config.toml
hidden_size = 160
num_attention_heads = 5
head_dim = 32
vocab_size = 8192
norm = "layernorm"
norm_eps = 1e-05
qk_norm = true
attn_scale = 0.222
tie_word_embeddings = true
parallel_block = false
init_std_qkv = 0.0305
init_std_down = 0.0
beta1 = 0.9
schedule = "wsd"
max_steps = 7065
MLP neurons of a small language model. Each row is named by its layer, matrix (gate and up: input weights) and neuron, and shows model dimensions 0-127. Each number is 500 + 40 x the weight over its row's rms, rounded and kept within 0 to 999. Numbers have three digits each. A neuron's up and down rows have the sign that makes its largest values positive.
After each neuron's rows, "fires on" lists the tokens most often at its 100 highest values on Wikipedia text that the model never trained on. A number after a token or word is its count.

L2.gate171:535521491554537519444490486530435509471541453469541473553471491460449551529457483576491514455517426550470426470597525492450528484478494523517527446552541465396513514510442588554517487486534527477505539563476519562465458532513479504513482475519509500447457528533543444473457472508493470518493507519486492482493592526547520497508416480490474457536402531450505454505479417461479503567543
L2.up171:490423515519441517505520477515516492528515531427527550500546508470559509500452473465439493518554490563494414497469488544472423419516481507505536494564514480538431456463499481409520511570489536511484451484464505546555472460484497508591570506466572488505521503520571498513460541510561517455491512420540447422489430463512452533478512468531454531592450525552571531504543544500490517561518
fires on: "\n" 33, "′" 16, "ful" 6, "″" 4

L8.gate33:535503502526475519437428479456524446515489471423487493516526514491536446544566522501459525446449482493499543432585522464532492484430492543518520546520498485520525514506489534523494526490486544471557450484515482511564485459546516549541540399434563507567526458511472470543527477486473489393506507474512454427465497469518537524583449440434516460534508624459502505488517487483538485456486
L8.up33:443496500567439478540528472531439470466484462426481487580481431498535464513497532509505542557522519511446455409535495424486521510505491538438486496525509472551492492481550605489462477495534537488527475533532542543560484474595491498452527492539548514538520556486501458449472495486421471523505537460495544521478499427465593437600433523475447505552552525510477469442527483475475440495577
fires on: "\n" 92

L2.gate327:523450505438541493504580463496490534482490560413458442506401486471575429499499487499521506535579478493526561549525490524432509508556467495524537516504558483474496500490481563449499457499469478490527437448511534494506481457523514511518481496447538491568503430548408542404515498515474480459537506520526447431545490530552522483545429550503579489537498493507450482423543419514551537520479
L2.up327:448489439485538500504552457472520491548480570398475462526409431503483446516509503460550490538578509519548530517487469515439507500586440513529542469547406480544552555538497491505459528493511465494481497511520452455502454551463437524549436470476504494556439458493473488460532545512416516573516496481458531522491472549541479458524527546491470544477568516459470481525481465503501527498503
fires on: "to " 50, "joined " 10, "of " 5, "joining " 4, "with " 4, "entered " 4

L5.gate262:520492570488492518433417490402531512495438576501487474510513498556476453506501464486477516491537584473607583429529538534456474549512513452486520585486538422466479530537517536494541494488426492545513458493458498435468413502497535501548489462508565472515476540510520552530499466537473525511520506529472470556542532496472435432483448519471533492523463488450515476525475540524474478528420
L5.up262:448535453545508527429452537422570453446504468539501531483540498555454436428568468468469449506462522453515507487516496600500444539531479566469546491498520474544538465506523522542481447475464444553450529446568483528533452427442473576543454490529488425543481497499505480511497482481477511480561447524516462469530507485566452505499480547425473483565510485587603485542528453512546533502518
fires on: "O" 44, "ro" 39, "ap" 4, "U" 4

L11.gate394:508514524524470497473530514490476419527547493553511527516567496465484482501525455509493559549473503523475484502478513484463451435489549488575448531607559441585514554522430520483557453521487439568493500516485492494542483449480518518441480437484481492555524451475504396526487483442562546463527499488534549501498501528483523508465476511479511466479502472510447498538538468489490536483484
L11.up394:578511477524494380545518498513439492511537486501517516529532533507456549532498441434516473477541440496519486479470478470496511502465405451470477577513421500510525517467480570534442468521581566494464528520405501483478561553481495423496499516481559497580509476481507525504478480509539575429533497480520449519501501492377496464535551500500551521584534515491473482523486462487501460501559
fires on: "==" 37, "(" 22, "200" 6, "Con" 5, "″" 5

L3.gate365:491469562493506523529554499515482520501590524512550473546504535549545484577536466508592527418497421523509502457554499503536588489483479537430535563505500484479509536538533548428519481562486489520456532433456496472513507478496502424500526481515459452492415474486539508461485449447434489499470371505484509533514504521500507482424499520482618491531488511457484416504482413456473420495502
L3.up365:559479491541499577562503476501460550475516518508484524488565549472476468437480484522498502582446458498533463544474472498534487488482491530491524479516534442535469548440524544476479463476470558516499433450453524425428465542540502477516507519460493418540510500473411517497459505563529434538484500419522538492410470500497506489452508517538537514463541510484415583494516512588560464500512
fires on: "or" 25, "==" 20, "\n\n" 15, "ell" 7, "\n" 6, "in" 5

L11.gate411:578495551580471470576496443489470507504474508502597527460496438527425496485510477491520536443535451542558489425434504468390493563480575488474517470530501517468523441518524624444551494432539494521549522530506502493470461548515404520571459482439522473527518483525508473497491515438463513481507493575539476479497459498437506490511455478545501539538516516433522551486510485560578525449474
L11.up411:502470564468509490470427545486539452471532532524486519395509482529442457500590477446461514505522474494520532492425536472519471375525466482434540429443479521527554460513500460555523563578489530518494532472486505483433492497518511494540451510477516522562470550539502515505427539498536487490468369508514512391510516529480506534530505520502573511513505558471515519532552523520496471502449
fires on: "\"" 27, "5 " 10, "0 " 7, "000 " 7, "201" 4

L7.gate386:499504553487577611586496446493527532476519600482439487471542464487539478474484537468547485413445515555537478459520513463565538462441565515547535509477459556459483604490435508550525522499498460507529551460476519461444492566437477552538521443414505421492516464552485491514504488491514469538500452448493453538515517483486508476484434540497471519566509483477483433491500495485512565565464
L7.up386:453527462518551543468543523452468508564486514450522496496491476518530504467456426563512557496452550523463511527458493484548516586550520498535550524498523477478469480489562542455495505544526427532481531469452563481481495476501462413523597530484399556470468473379526476500509539431436547459439525495466461512490512555495473456507469549566536514481538480540501516473486480479479551489529
fires on: "while " 32, "h" 27, "\n" 8, "While " 6, "= " 5

L2.gate99:450519446481507496520466537481529455515454467504493480521480519447563524504475477551516505445526492527535509557517553442445515449547455464491605491546515489432526462522526553547449509484524582527488521463435466444545455499523391601516500475464427510480503456556494605502451438428528512537499483456536528442473531527546520469562492479467526552429548455512516533463471553430507498448524
L2.up99:404481444431450529558473465514532502578457543595445512554493467528488492451530440489535473553585545465499540519418497459448514511484506526540521516532499490506544467491493500493554541602465464509562536484462450468479554498441552536423417505565535562526531478498445515491507538512475482475485488480525501465503489508522511488580494514506510506518604473462482460418458446552528520512486
fires on: "os " 22, "de " 15, "la " 9, "La " 8, "des " 7, "s" 6

L2.gate154:529519510459589501534530483458494466536503517499481464476547544534454453530503562532442535475503523508462560474444527527494537431487568473522474482452536510511439489566502519516611428418540518502473433523499506508538468554438436471477474455537450609518475540492565523496489387536486511539465471592479472552521553481538525447528505470507546464502502457456477474468508490503466434524534
L2.up154:482456460465505445514453489523536504517474566582450518548483533471488557492558501467534495445505499487468514455514477604503492546485512494539431589529534494501462487563497559438528547474522510507509475503479461480496460514550530459460475487528421513426504421497468504547486544563461466505482442458581528451503528521433448462488572517560469508557464533460500485445493516548490473530433
fires on: "as" 29, "\n\n" 16, "ab" 11, "ass" 6, "amed " 4, "av" 4

L11.gate272:451505527450583523494538448543584497533476472537488548548541471467476450473459442478474487497518490485526564539441520470436458472466511433509509548522449530508506486485439505552556581489490448562448498495521508547488530555541560523518511485499505440535481564447525409477483511469507492506560380495510506476495565548511469470484489476600486518505478482469496541493503466439543491487481
L11.up272:462475498499549536473500527518534498485549480461532496410509448517539420489494449504528505507403459541499475600477552490544477421543562452520441488415528473441482490517429442515488525512467494505434549553459531485583521538558560490591506510543499478532481540535503474510521550459519532508554448516458502513515488554580496476527553420498492460505565398429492478525529462426498549529507
fires on: ", " 97

L11.gate360:535421579531494548497518527543475478545577545495486495548479425521514461483484480542539473547474554581435534532466455445506492442468487472445497564563508497538565498478483465496554462540459455540527504453546420469460529387528476553497488462439501575516487508511491495539578498481484474464489464535460514524524563454502509504480500544436422493465467478476505506497491513516487396521466
L11.up360:499411529493494533427491508521438413537522518422530464517491499452499549422496498499458454528485549450537470563480494453513523495533523537451533533524479493512461470465502485587547477543499469525511485529530492481408514446537485513523441490496535509508498433441520505489588487482458518539515526513471502502495540437523558555447521539514566497435442508519605461452501523490399545513437
fires on: "M" 93

L11.gate417:506436504539588465487595489552455394497498555421628458495534465441495491548500446469474548491496507500563463496502499483496575480473537474487501559518504475497533530539407549512455390564469536513481463498448514449421435501505469504448469520479483568490486526542461471480476530472515527451468481510505527491512471517484495489489541548527486423522543489460537475510518437480464506524544
L11.up417:445528531610447406468533520487485491468476426501497533453498544560524499522519484507533495466491414468541527479550448530523468492525542475439431476544517537515518535429544563468558495566545526473468514495531492515498525447445488510472543500532527429592529537477496559527514560461544525466487412463497487437492493564528522502548465443472542523507529551449482527517502491517498440502512
fires on: "(" 24, "\n" 13, "200" 12, "According " 8, "196" 7

L2.gate264:574510522426587539533484477511494452538506541570522507436503480554455495516487450478431501469416535391505460499499537546544493495485549478504483585471534500388473505476534498500456459501571517497438555524472490541471507522515537497533475448450460516427478486536544465508454544512500491442524446532514509531431521577460465477513430538597528525495513546506530558497497478513462537482469
L2.up264:530480477476467490471540507540450524617462569469514522520424537553427402487470455491493507507526500488493521479546492539514481570457523549475489517454505469466527536511510456485454440534502599542490447516515516542479491405579457515522556496496550445488483444467531493370456499453509577475509492499509525498489520502501524578456470481480470527507465540515503578471485556565567506468518
fires on: "of " 22, "3" 11, "1" 10, "4" 8, "14" 6, "6" 6

L11.gate370:532483517556493569499566503488399436536509525569485510540465433449504507460522471466540482518551517511550485492532531489448539426512477503604528461505500541518550465522463473537484492511539493520461484458494509521508463481495564446570454475451564529436515549545536531505423489449528451527394495497461532531481465518546529542561486484543441469565547527415462486511558443587465523538551
L11.up370:519496514466510468465566509520515474487483530446496485583427545484420490543481543543478560429577523508544477502487499464480447445515516473515421477459516562514509518551504478577475458462452492525520500482482518475513480567471506564489476489489468520514464444487476560485519493450494569454572544513613505491510453526571465530597571543526512472496530511506531464560515445559529501479430
fires on: "He " 16, "It " 14, "he " 11, "songs " 5, "song " 4, "film " 4

L2.gate133:518540466462509562480520545476583479510510562490529501507567598519538447477504505550465539481503503507506559460481542464481495405503489466569525528505510507457503478517543506506481449465505566536449565503512446465439489533533497499486521469487507476532481562563542474584522437516439493501486483526380526510488471496447529480439565499506500493530471518487510524446481511439517486497473
L2.up133:523478556487442516488470465517490555475511558466424521505542465519484433479559468494545404457524489478483505394527527520496480513462491501539457582466564466413602533525537468539461490554448509478543563546482493481463460520506526518542464478554553447491491500519502518521474522568460510530534385512492493497519435422446516596426506472513523457497489479503515487481511557537490471493472
fires on: "/" 51, "ab" 35, "^" 5

L10.gate408:537513536482573477442441436437509473478443483439538482453518544562551537503488517477521459512564490540561578484527485569514467507558504491505549508472544561407528439503479492564566509475474429537501561444531474385513484545494531520495488488489524481418491428526541499473468482554527485519497547529571462470526453475556594542565478415466452518503481520501550439475545475457518495538477
L10.up408:505444545490493538408515498534512586487442449471478540520560442514546498510460460485471450605512514507525530463501498493442486543535493519542497569528494482477506505523446529508458572463474491543422518486541505462498489514439450384531505510514528431549476495488462465462490608463447462517590530486474476513477462441523481440554442481546497504572470533495533520456527510490536491480502
fires on: ", " 51, "and " 8, "; " 5, "- " 4

L11.gate246:503477520534552446480441484457532518509542460471526540543483501522553552504524514466517533488510493495540464487485576475508498457465485498522495588516520513515522525533465519548497470446585500522483473500502442467481481400505471546490524467553557470435521539517462516490481444495503490485484525499472632508533458475515524502545492520429548496484445542566414456467552447552474441478495
L11.up246:496504480498528394474484461486492473458503470421453469514434461499540557514538503441509513456494528505509516514504527458478508563477519484559545516495463566487478502537483558465463472519529572480445465487509485400552575485520472557414537523555462519431554480519477586547553461456542496474411521494458602528529489393531483564511574472433500519461478528463444473514494461554415491536485
fires on: "(" 31, "Japanese " 19, "ian " 11, "and " 7, "an " 4, "American " 4

L2.gate86:475515536508492568482463566480450419500519472432533493454499543603477531480520496511516523494524481532476504508581558477522610515519458530537463465482519503448545451501547526491515433518536548469435469624492466517477523499496493579537442493564509472462480525487522539521428402445460465464444439460467432510499538512528491540397453455535507441569518501460554467477526502486551480500543
L2.up86:476483460502468493443464478484541429565438468485550508542467518445579504527560530437500441524590426494557426516547517509461549546514471545529433486512504483494463415561522500557460498533523524469513452549498406515478513492486496514532453479515520396494535488485504512564453533443486468488474484520480450527420488502467469444448512474457488459520548477527508518529464590496577527503566
fires on: "'" 99

L2.gate8:458493511508564592513401568504535467423562555484443451584535539495584459489496549444537559497581495529501561538546478478481483508513504443463532516502503446467485457491446494522485480462528434476509552512476501443467484507565482482509402466487455541506619455532443536541500478472501510565479448504550553497534465494491535531497543498541504443545470473440391419498501494497464504513465
L2.up8:527479534507494429459445562488564488497518527529473532525471568438530467499511399534560475402510459486488489541438473498478459526477506507445459455543541559541538453444562497475470506486484471496530491458508567468547461461501544490448480525523485472525587537545502502491556533439471424551486530489519485573444528477489513445487476550518536454567492474419472470451478515520536525444511
fires on: "\n\n" 59, "of " 25, "ing" 6, "services " 4

L10.gate115:524453485416537486563469511533541450562482566409500424530476538415555479508480465547499508472496506519499494421480526501474545467539504477525532498503539566530529513484514526551507475439464542498533488488453497505479540508517468507544496512533486439532515490537519438471497443507532455515416479542558530485565510488553517566508514484549519452525523536514507464495605451507530463498510
L10.up115:512481466341451530568522476547517459559486500402540468520451525424496484513447435550463510508482518474507498511479513478454540461532512431485500430507515549523527567492572522532486501495444561545536502472453520543441551527523455480541492495539462467539547547535498467467451456483534471550452492564473505517499490512515497567503532533547486517505550456442563503490467474499511450523525
fires on: ". " 51, "\n\n" 31, "\n" 12, "). " 4

L7.gate197:472569456465517481515500508443500473498515507519509430497427518499493406414523513502508512503546482502520463501517509461499522514600479475468528547503550556459599459497484544519476473455442523498556522499449430555471505520563389567465549509486475553456508414592479474436484432515542505510529449493555481471505410460544566545536486443475503473520562506488499528492529488502534489547494
L7.up197:497560509464462518495415514473550464512530538538532494504525556514473448449528445493538493476537571519526495500505535524530519555574429488498448481482559518444465463479504537477545492514507528559551461432445555543426514482531448553497571512463496530434459473510492511446505434474419521506476461448552487443568455490557578589518473493428508524527512466537563532418493429474595548511468
fires on: "de " 34, "en " 6, "la " 6, "Le " 5, "i " 5

L5.gate429:558475519546496493512514507465541499481482537519472434500472455495523455481467494478499512444587563530496491526563565506501488560471520495543515570478461470485480497510480539515511487510527458565473552482433426468423490530474530511551548443521447588467470488487529572480485479512378533474488540531452474574512511503502499422553533394549531479497540458428542509554508530460485516480499
L5.up429:483523523530475518519508470488429530560491498493485460454488484552484405464475461491479418498499487509525507471481471487488537488543544506448553529553513469497543452584517526554460436576500509485502591542523424503527465603516591438459522498531536444563444497524495550424485455462475538445550593489540456522512483442424467494510474509530470550518503431440496494501512478501515510531505
fires on: "ap" 18, "op" 18, "ro" 6, "ent" 5, "acter" 5, "(" 4

L11.gate270:490531464518461571458471486570572510514542506539444457525514496481491512536574465523509506467489374521520503470465495468493521433571484437483508576554516462481463527470519565538507522517481477474458533516493503476447474555575540471565455491502560484468548487554415503507441479509465476505543399527490455447473514459492491543472507484547448538525539501525450516489480526512577447516492
L11.up270:466484518440446516477480470538534507531590479437491479502524524474443477497453419533516561506510486505485539512487529511514497490530453517391511506504469475575482514512483480435504553542524535553642558505455476483486497512578564513477555476527427525537475551545498453518507507471493522401505496579410483469492590579552491473437499526514493530474497477551483535492485537522475473503423
fires on: "==" 29, "===" 11, "2 " 10, "0 " 6, "8 " 5

L10.gate364:585510466417600447456466528534498487466500499435500449512552460518532459551445474470493547520460542552553503466572522501528471529506556532558552531468565585471529527509469558539498517445532497491521489525453482409459503489474479511541489491502508482451487538465541473407554482533437440530520455464512427567495486485486448531479545492488492432491513519521524542505472446531576530516524
L10.up364:469612430483526406529547521483520504434470512488443508469426528552494528534462560462511530546537471445535483538467485493431406514487500484523520558489448525435522605477543604478538561526544493500438491422527448508568526551508492509428458491525475523544513449506526558502450505514497493492523501547567503474428513521545496496475422490428489512548418508501482497525472468575477485501495
fires on: "W" 61, "32" 4

L11.gate170:494469582520475480512519507489519461520466535449574488428536557490519449454495534525473586528478462549411496468485527540488538506501480542483525527532459445560489437521560537470516434554482485525492481520439532531530504447515523508571501472484483495480498494546520428579481458522538529476397466529521498538497506471477513436468452477481542433481514513459460515544485491482484426419520
L11.up170:430450539499479482495450556480482525405576455489563507507552497564460471581502543563526508513486519580531519478539557496507438495467490502504506529531517497559506500475561565433476493479495477553458473498492517561413494463535448469491448496520516459492514551518576500462482500499486533596586425471561554462498547542463494484403515489506430441571487529403452476487488467507493490483531
fires on: "| " 33, "\n" 19, "Dr" 17, "No" 8, "dr" 6

L3.gate375:450465453489506520510454550435476503545453498475471536538464484499519469482506564446439580452475463525530562539625509496491449505504471449574507557486479493543490449506473479522456477424477522503545562481439435445515513548500472487537521510464454475418509462497605561484568487478447611456467533597459474459511501482525507515456506523558593520468492484494501537515525497524484481513537
L3.up375:518508537450496461466511566472452519577430486535484491520505574489544487526509501513570568449514481540470473422500449496509482509491510530455503456509513428455589492499507524488622533490540537481462481504503464446501447464496476502512459552514480490478536474518546493435492465461581502574483564511480536457444558435561515493471501541548505514442457548446437464490486533468475524525416
fires on: "°" 30, "p" 10, "tem" 7, "Mor" 6, "Star " 5, "″" 5

L2.gate206:523543458473536509478494483472551440514437525535509406477527488509457497446512499513486541493543507471478541537568537431509532397486551522531464528540445541494504413527441547517463521542536549601543537519505504477567447472509463498554528446490454535505466467542487509501499513409509503520440461594462559501506474514484508532477546509485449473486485512486436453526516467475499466432490
L2.up206:504423527535513490425442522458552504426536523555454454539505468590560481507396533576469511506536503485597557540527527475482442450498501521490476547524405495505465582505488506521474463509452506509531511542499505524498491413501512472517546503445527543489525484513464541504489444484534545471510480515503455516491509512544508534482438449447482492459456573526514530480518597464542398519518
fires on: "." 11, "as" 9, "al" 9, "ed" 8, "n" 7, "ing " 6

L11.gate424:457497532510504482557474440529434491554496569428571465457484502532503499450578509499502567445548506550510539446535491479504583470520456532507532542526475507463539549467507551471445502496470497501485548491463441507492467468540511541540539497499476557545486518503431485484483431543532508526445402487560534500577528481451501484475501477446511522528535513454479421512589570444431505511523
L11.up424:486445465528521535571440455485486481529467510443502460494479593491526523534453510489461564480475508592463500502527575483469488500472529527501474505559471485458474561513576563582530505508508516496500524480475464537474509504542469480553513464491449480554503530494428486440459448542509526505467449560478500487490520500536501523456420456551489572599512489450481508540420475503500502560467
fires on: "\n" 86, "== " 6

L2.gate386:483510529407496521603453474466514449449554573522477502498526501517493468505439449488540557523454464560470432534548521507453563498501525485518500521439530508438529476396531536469474409522547455536548559558518491597521384549512498518551472464546477535493534437544490492477492527506455520447556428528531513547515472517496457549537476532575523553508508493482464464456482521453586547444571
L2.up386:497513464467478465522467498452481539539432518545472512502442534487588472433459500461487513527499446546489455504529495494491524516425496493491524540507567568475525464421460524478491473478556580448548517524520485557549420519497517464460452506480508423474530412530481478509551536450496487475434511591509470459445472515565502543537491518469463573461429464445489549510527500482538567491487
fires on: "3" 19, "4" 15, "6" 14, "2" 14, "9" 10, "1" 10

L3.gate338:566445520523533475509451466495564475445491526547490517604480479519470439524430527515473529530445424502509565518505459456442506506528442483523531530482558453521481514452472513447533506464532536505607532509436465484463484534470479557549536469467470502486516459500450391528518506554514538402474521528455460452516547493469587498547410530489502507508464473425551505509531473506488521478574
L3.up338:461468502515429546468507494565463475494434516495523488482497453523541539459497522560493508497475557500535433470541476475455473473437529502425477514485500479498595430488538583548477484523418519456571427437511484535583453500480522488493517454586545505532552479500474532481555492536495480490467573495481491477518543478470496454512518490476438520562470499472461469482486508466521463526438
fires on: "\n" 100

L11.gate386:521489509472517510413480534552570468542560474481515479550467536569495499486493515494564561509473486537522507561492486493436571408498536474521505510531541523532547484480438500467512488482517468471509485506426537478494491495530512530512477488537531566548498526569537417486508438590523383453495532506486504407506431548524503486500428473485477454458470539531431560500549486546571526470436
L11.up386:512502444446528482535545582504539439508573453493477504457532491500442541470465476505578516500510514549472487541522514546403517457515518465484519473571529462484496543482504454477544523443522447579544535480459541535501505509580586514527486465493481478630527562477483452530455437497394484492530524548470434428498500558442464499514402492498499527501504493501456551505461534513494544467507
fires on: "==" 52, "===" 42, "====" 4

L3.gate117:457489528527589509477446482478470551481446597499482527519516504452543466535497490475466490514559462514509536500534477400501471532442561519451545545493469525489527497513475536429497548366564532522541493526518438526503487540473508545469442444483498471529499514529463481500465441531452540522497557548481466435473450465518533467523454526467532425578507584444524464479556521521552507456495
L3.up117:529442485517529509512508491474493521443561563495476481549505452540628394477483545535474467483481492515477471478510526487400469432452437515468499503519529464554491523500484564514470489500468503533506486450536502535478513489561545508532510489456478462497480430488516482466483579515459487423505522471447530544523480526441538517550479540460559510580489566475552451468531478436517432574550
fires on: "\n" 100

L11.gate171:509473552484527471532534410439525519565480541517527562459557453508557509484554496544542511550582467480445448429433503522539490534483427535566519576442518478540426487475518510476497449505504436511567453515490491515515526457469476493539501522462452474496487464552492482534602493452446531507457529547450533522570492525495494495556454467497512443504529438473499532458540470556421491549432
L11.up171:453582551469488499443504494452559464484578517531495560515533449481515551530606552494474499459493466547437541461587484477485483508472503505538510520499518494490496529510543495516441438544472481516450524507509494502490592469475507552503498517454464461484475478528531485488505451506502480407514421449540497522460548534512514544544507544408511518630518514451508546453510445525443444535541
fires on: "with " 23, "is " 18, ", " 10, "), " 8, "of " 7, "was " 7

L8.gate265:538474513538485486553549533483547463567478515453545502517545533467487511477482474497478615457551520495524508487548501473524530497506481500530494488476463545519542422503468508488414475476564549514551542539464389534436515440547555601557461474470519511455500501478573475509480466480549487576479498493446460552467552492503462528573483504432508460534457460472510493427525473514603440516551
L8.up265:440486518533531500470520526461490531422525556539559528480535469562453518478481451493480460546543493546542454421533468489474506558510573500436491441410480516464575446490449565431497447492538510493473549541592487493481572500539504490431477489546526500492508481471510466544532494550490571471454504542496505449504470573445558511523548474425411503538431523501514501517535521574441521527525
fires on: "'" 33, "sec" 14, "Sec" 9, "\n" 7, "Ev" 6, "W" 4

L5.gate228:505492553530544507529539489462485536523573589506528528498509505477494552505481553492551502472520474525467486504562513419542439447550490538462490516500508579483487436457462539562543476534508432596504531532447514576457539521542464460583505467461461525436515450515525515546480483449444506451484466521468517462554441442544523491473537446448531473462421475472533557537471543475522434488512
L5.up228:557491491549536497590560492504433450554531445530479514507505494493503476437509452519511502499459563517432504466342519525511448498474560507444492486506452619506541514465526496544496469509515458496512516481532482541476507551500434599536462509477490456467501537455476553534502505486452522510503451516429552529527500387501578466483476549515519546465433455471517502488458538473491532496545
fires on: "M" 100

L2.gate440:536486436441469526480415454498448515519505532496508436479471503516455474412496499421558535524463487512530477477509554531497545510440450477473521530484557455465415432513541601471459481572568547447518525434450485521500495514504473479568525491493480538549568529461511526462515557509528562480457522554538583488534477555506463601522484487489495508531500469457516520485539534497564476492512
L2.up440:506563517468522475430479509462562487562521492512492444494575523493422433483505483412515569489458490484631480484488501501562526454456536481485486524567508526562492550473494474428495505478549528513526521458524456501477486538462407498503490507506529513521525539427534495458500518588489525419456526574525525445513457560471499536498472481516507509413497500459472527569539535500536552546449
fires on: "4 " 15, "3 " 10, "5 " 10, "2 " 9, "7 " 9, "0 " 8

L11.gate442:537502504519535486546493466508510505457524503506514521551455611484444461486529526559533519477489479476538599456504517532471572431630530432518535483407510532477500532485491476483502470496416482567507474521488475540485520590544537515502420483497473530500570493519472449457533500545454442524511448591444527449521516452490496486421447538518568519475574495446516533497530477580479536443439
L11.up442:528545554571452551445507495549521522477474549471492512579470529507516491539426512578611462473492516446524548490560451479548599426506411490487486446488501576500558454544542434537467524538538515471507479561487466425488480442479516486503514505545529474480533525579507521473548478449514446518583450512513501541574483467504488452518499470458501510480441523431519510471528477524490422430456
fires on: "they " 17, ", " 16, "also " 7, "They " 7, "who " 6

L11.gate126:500463491445526492493536448470470426504517539436521437504547507531485407450516469529440498488511508518487510416504463493465491478543544441552539502518559538485489541438495557596560447595473453545533485428452480472512482443446470518508465502446497528480573475485500519483552493535523483548426457538521503484476517492526519583560483503468470497547527540480472400515525520553563466540517
L11.up126:433460503498549474505520467422468505471468419469534480478593530513444427470507465519544518495496444511471468432455492504553483530481538516545507469529435535437510591495521521562440528537531494465505533479459531503479430519462505469545445495493470481504506557460511521444507555548465566552460484463551449495452533452460554564494485501528522501534527455535583488552498552516490490486573
fires on: "\n" 82, "The " 9

L2.gate335:478484547446533448452472535488493487504471467523498491527533531494535493462489516488452490458535513549452520485507554468442449486492427508478489506536539438508488436535476563495498463452490609558497431527398576523504470468608474522538506464481499487564467520494548486472452465495559548493457546568503443515501448550519545450483453499481565516545447520466550561422551449502535491532521
L2.up335:533493529464456456483464462502489606571439484577543471540428477499456473506521480572461557527469481430485462454507434484481461629504530517508503483525484470481563468526467450520539523414499489505618508518468440477513499507529583460504477456548541449492542539451509519457472500471503497545474515519549499569417499445480538526514529530487462536473428553506517501520471420513502487506571
fires on: "°" 28, "el" 15, "″" 13, "s" 8

L7.gate63:461437505560529531523512459463469535452522519542522540547543500464527534430452526475515460468541405512440518498549585379565502438522484476517561455552526482526503522490475501477412480486500524475475448472441476445434496561528497531533484483502570534476523521551526495500517509435464478471519494515551523552454526484496447552479482531469604461472465401462507557473503499503491433429551
L7.up63:462501505480544512468495426528460503545461565478514506507538462526537503435502414472482501547445470490481567461477467603454537511512584527458515438478501571473531476465587514551523496509469519432529450509570412484502463541517471487494530511498440443426564505521524495542460503528461498521486526492463491503429521517456566526520529553508452587532574465459571497452480539526512563482444
fires on: "'" 91

L3.gate357:462464490486475480473481542502543519411451583462462463459467463497550490531549497503431504462474501545535507464522519482492442514501481516525624548538562473523495511544516563476524517490513504552540462535456501550535428544491531539498458478459480431587538486526505455466558519515448462436478511468500492450539534502481567546631470544502423514579510525507465548482557416478477566503477
L3.up357:433516540488571547501527478479501444536482573461536411561420524528514450481507471514569498472457587532546493505541514552536471582524482505477514491416500563496479493571461447448530521556511543472468537459495498464521521537409466474512515518477505457507452511516491524462540543463477505532500500486548537501534506568504470505453572501525477529454559459555457430503483460484449434489465
fires on: "with " 27, "against " 22, "to " 18, "over " 7, "about " 7, "place " 4

L10.gate226:555479546475478523448502540449539474547513570523493454474500495569550458497553504452509451466499474525484504518494502487546521494468513499507551521561475460526545519491490493515515497477455520560539453506483451436466474396520521568559496482491585421468509508438537499494488424445462439468487514540514537405568496538512463536544506563451482447457523508489438426524619475503427539534525
L10.up226:521481445495494496508494461481530522500540533450526492490490425552538542553468496409476513501486473559459502488519467470495453500520571476544514524566502442459542496549550526547459476529488524514513577466500515446541516520465507507559624493467498504530482513544481519478542505485494461464520456498458475480530559494574416505562498551512440413524489536461499500483466441507455441465458
fires on: "American " 13, "ian " 13, "Japanese " 12, "), " 9, "former " 5, "by " 5

L8.gate156:466561510495490580530506506490517494542523504475453434462466510523485467480533405510506536534474465536517577451566518508477558467583486454494522488542511469489439478569435535469434516506455504488432498483437524483491482554506469532488602502534506522530518550483461598500498449447443527551515476561422481514512547494449521558441562501469445483499450461454524468452522494477551487601459
L8.up156:433513529463519505513472534483517502525504514465467443501489494511504447409426532530634538479498559558465529551562533442512466462544497477489522584590489464516528464492508562513465517489469419491505554471441506468440487577513488455541475532483433455537489500476502544519495395546550528451545528522492479488469504591515544449474556546523502538547463483493482498480502458458488425571470
fires on: "===" 62, "==" 33

L10.gate123:517473519473558503529508443536494486449580498494488474479482406532494448476441477463469476402483536555503506517597542519534519454502594500473537472484533484444475547449474511507438583502451509537478528466518561539495508535456486498524503493508463422484553497544516489459480541509537501503514423451532467461500631498487570578462480488537408535528542579506521489575515465481469464612484
L10.up123:431489491498529556474493483533460449548555534508531554431605482523517549501454524493507521506445414531551455540448522496539475433489475506506439534557591418502447507435416538463475551493537443518531548463456505525546532503470499486506488466544567458532524482465466494502469541491449515547509460467575529531469497562530486513467434460459499522490516522486498537527497481481474465554513
fires on: ", " 46, "\n" 13, "later" 9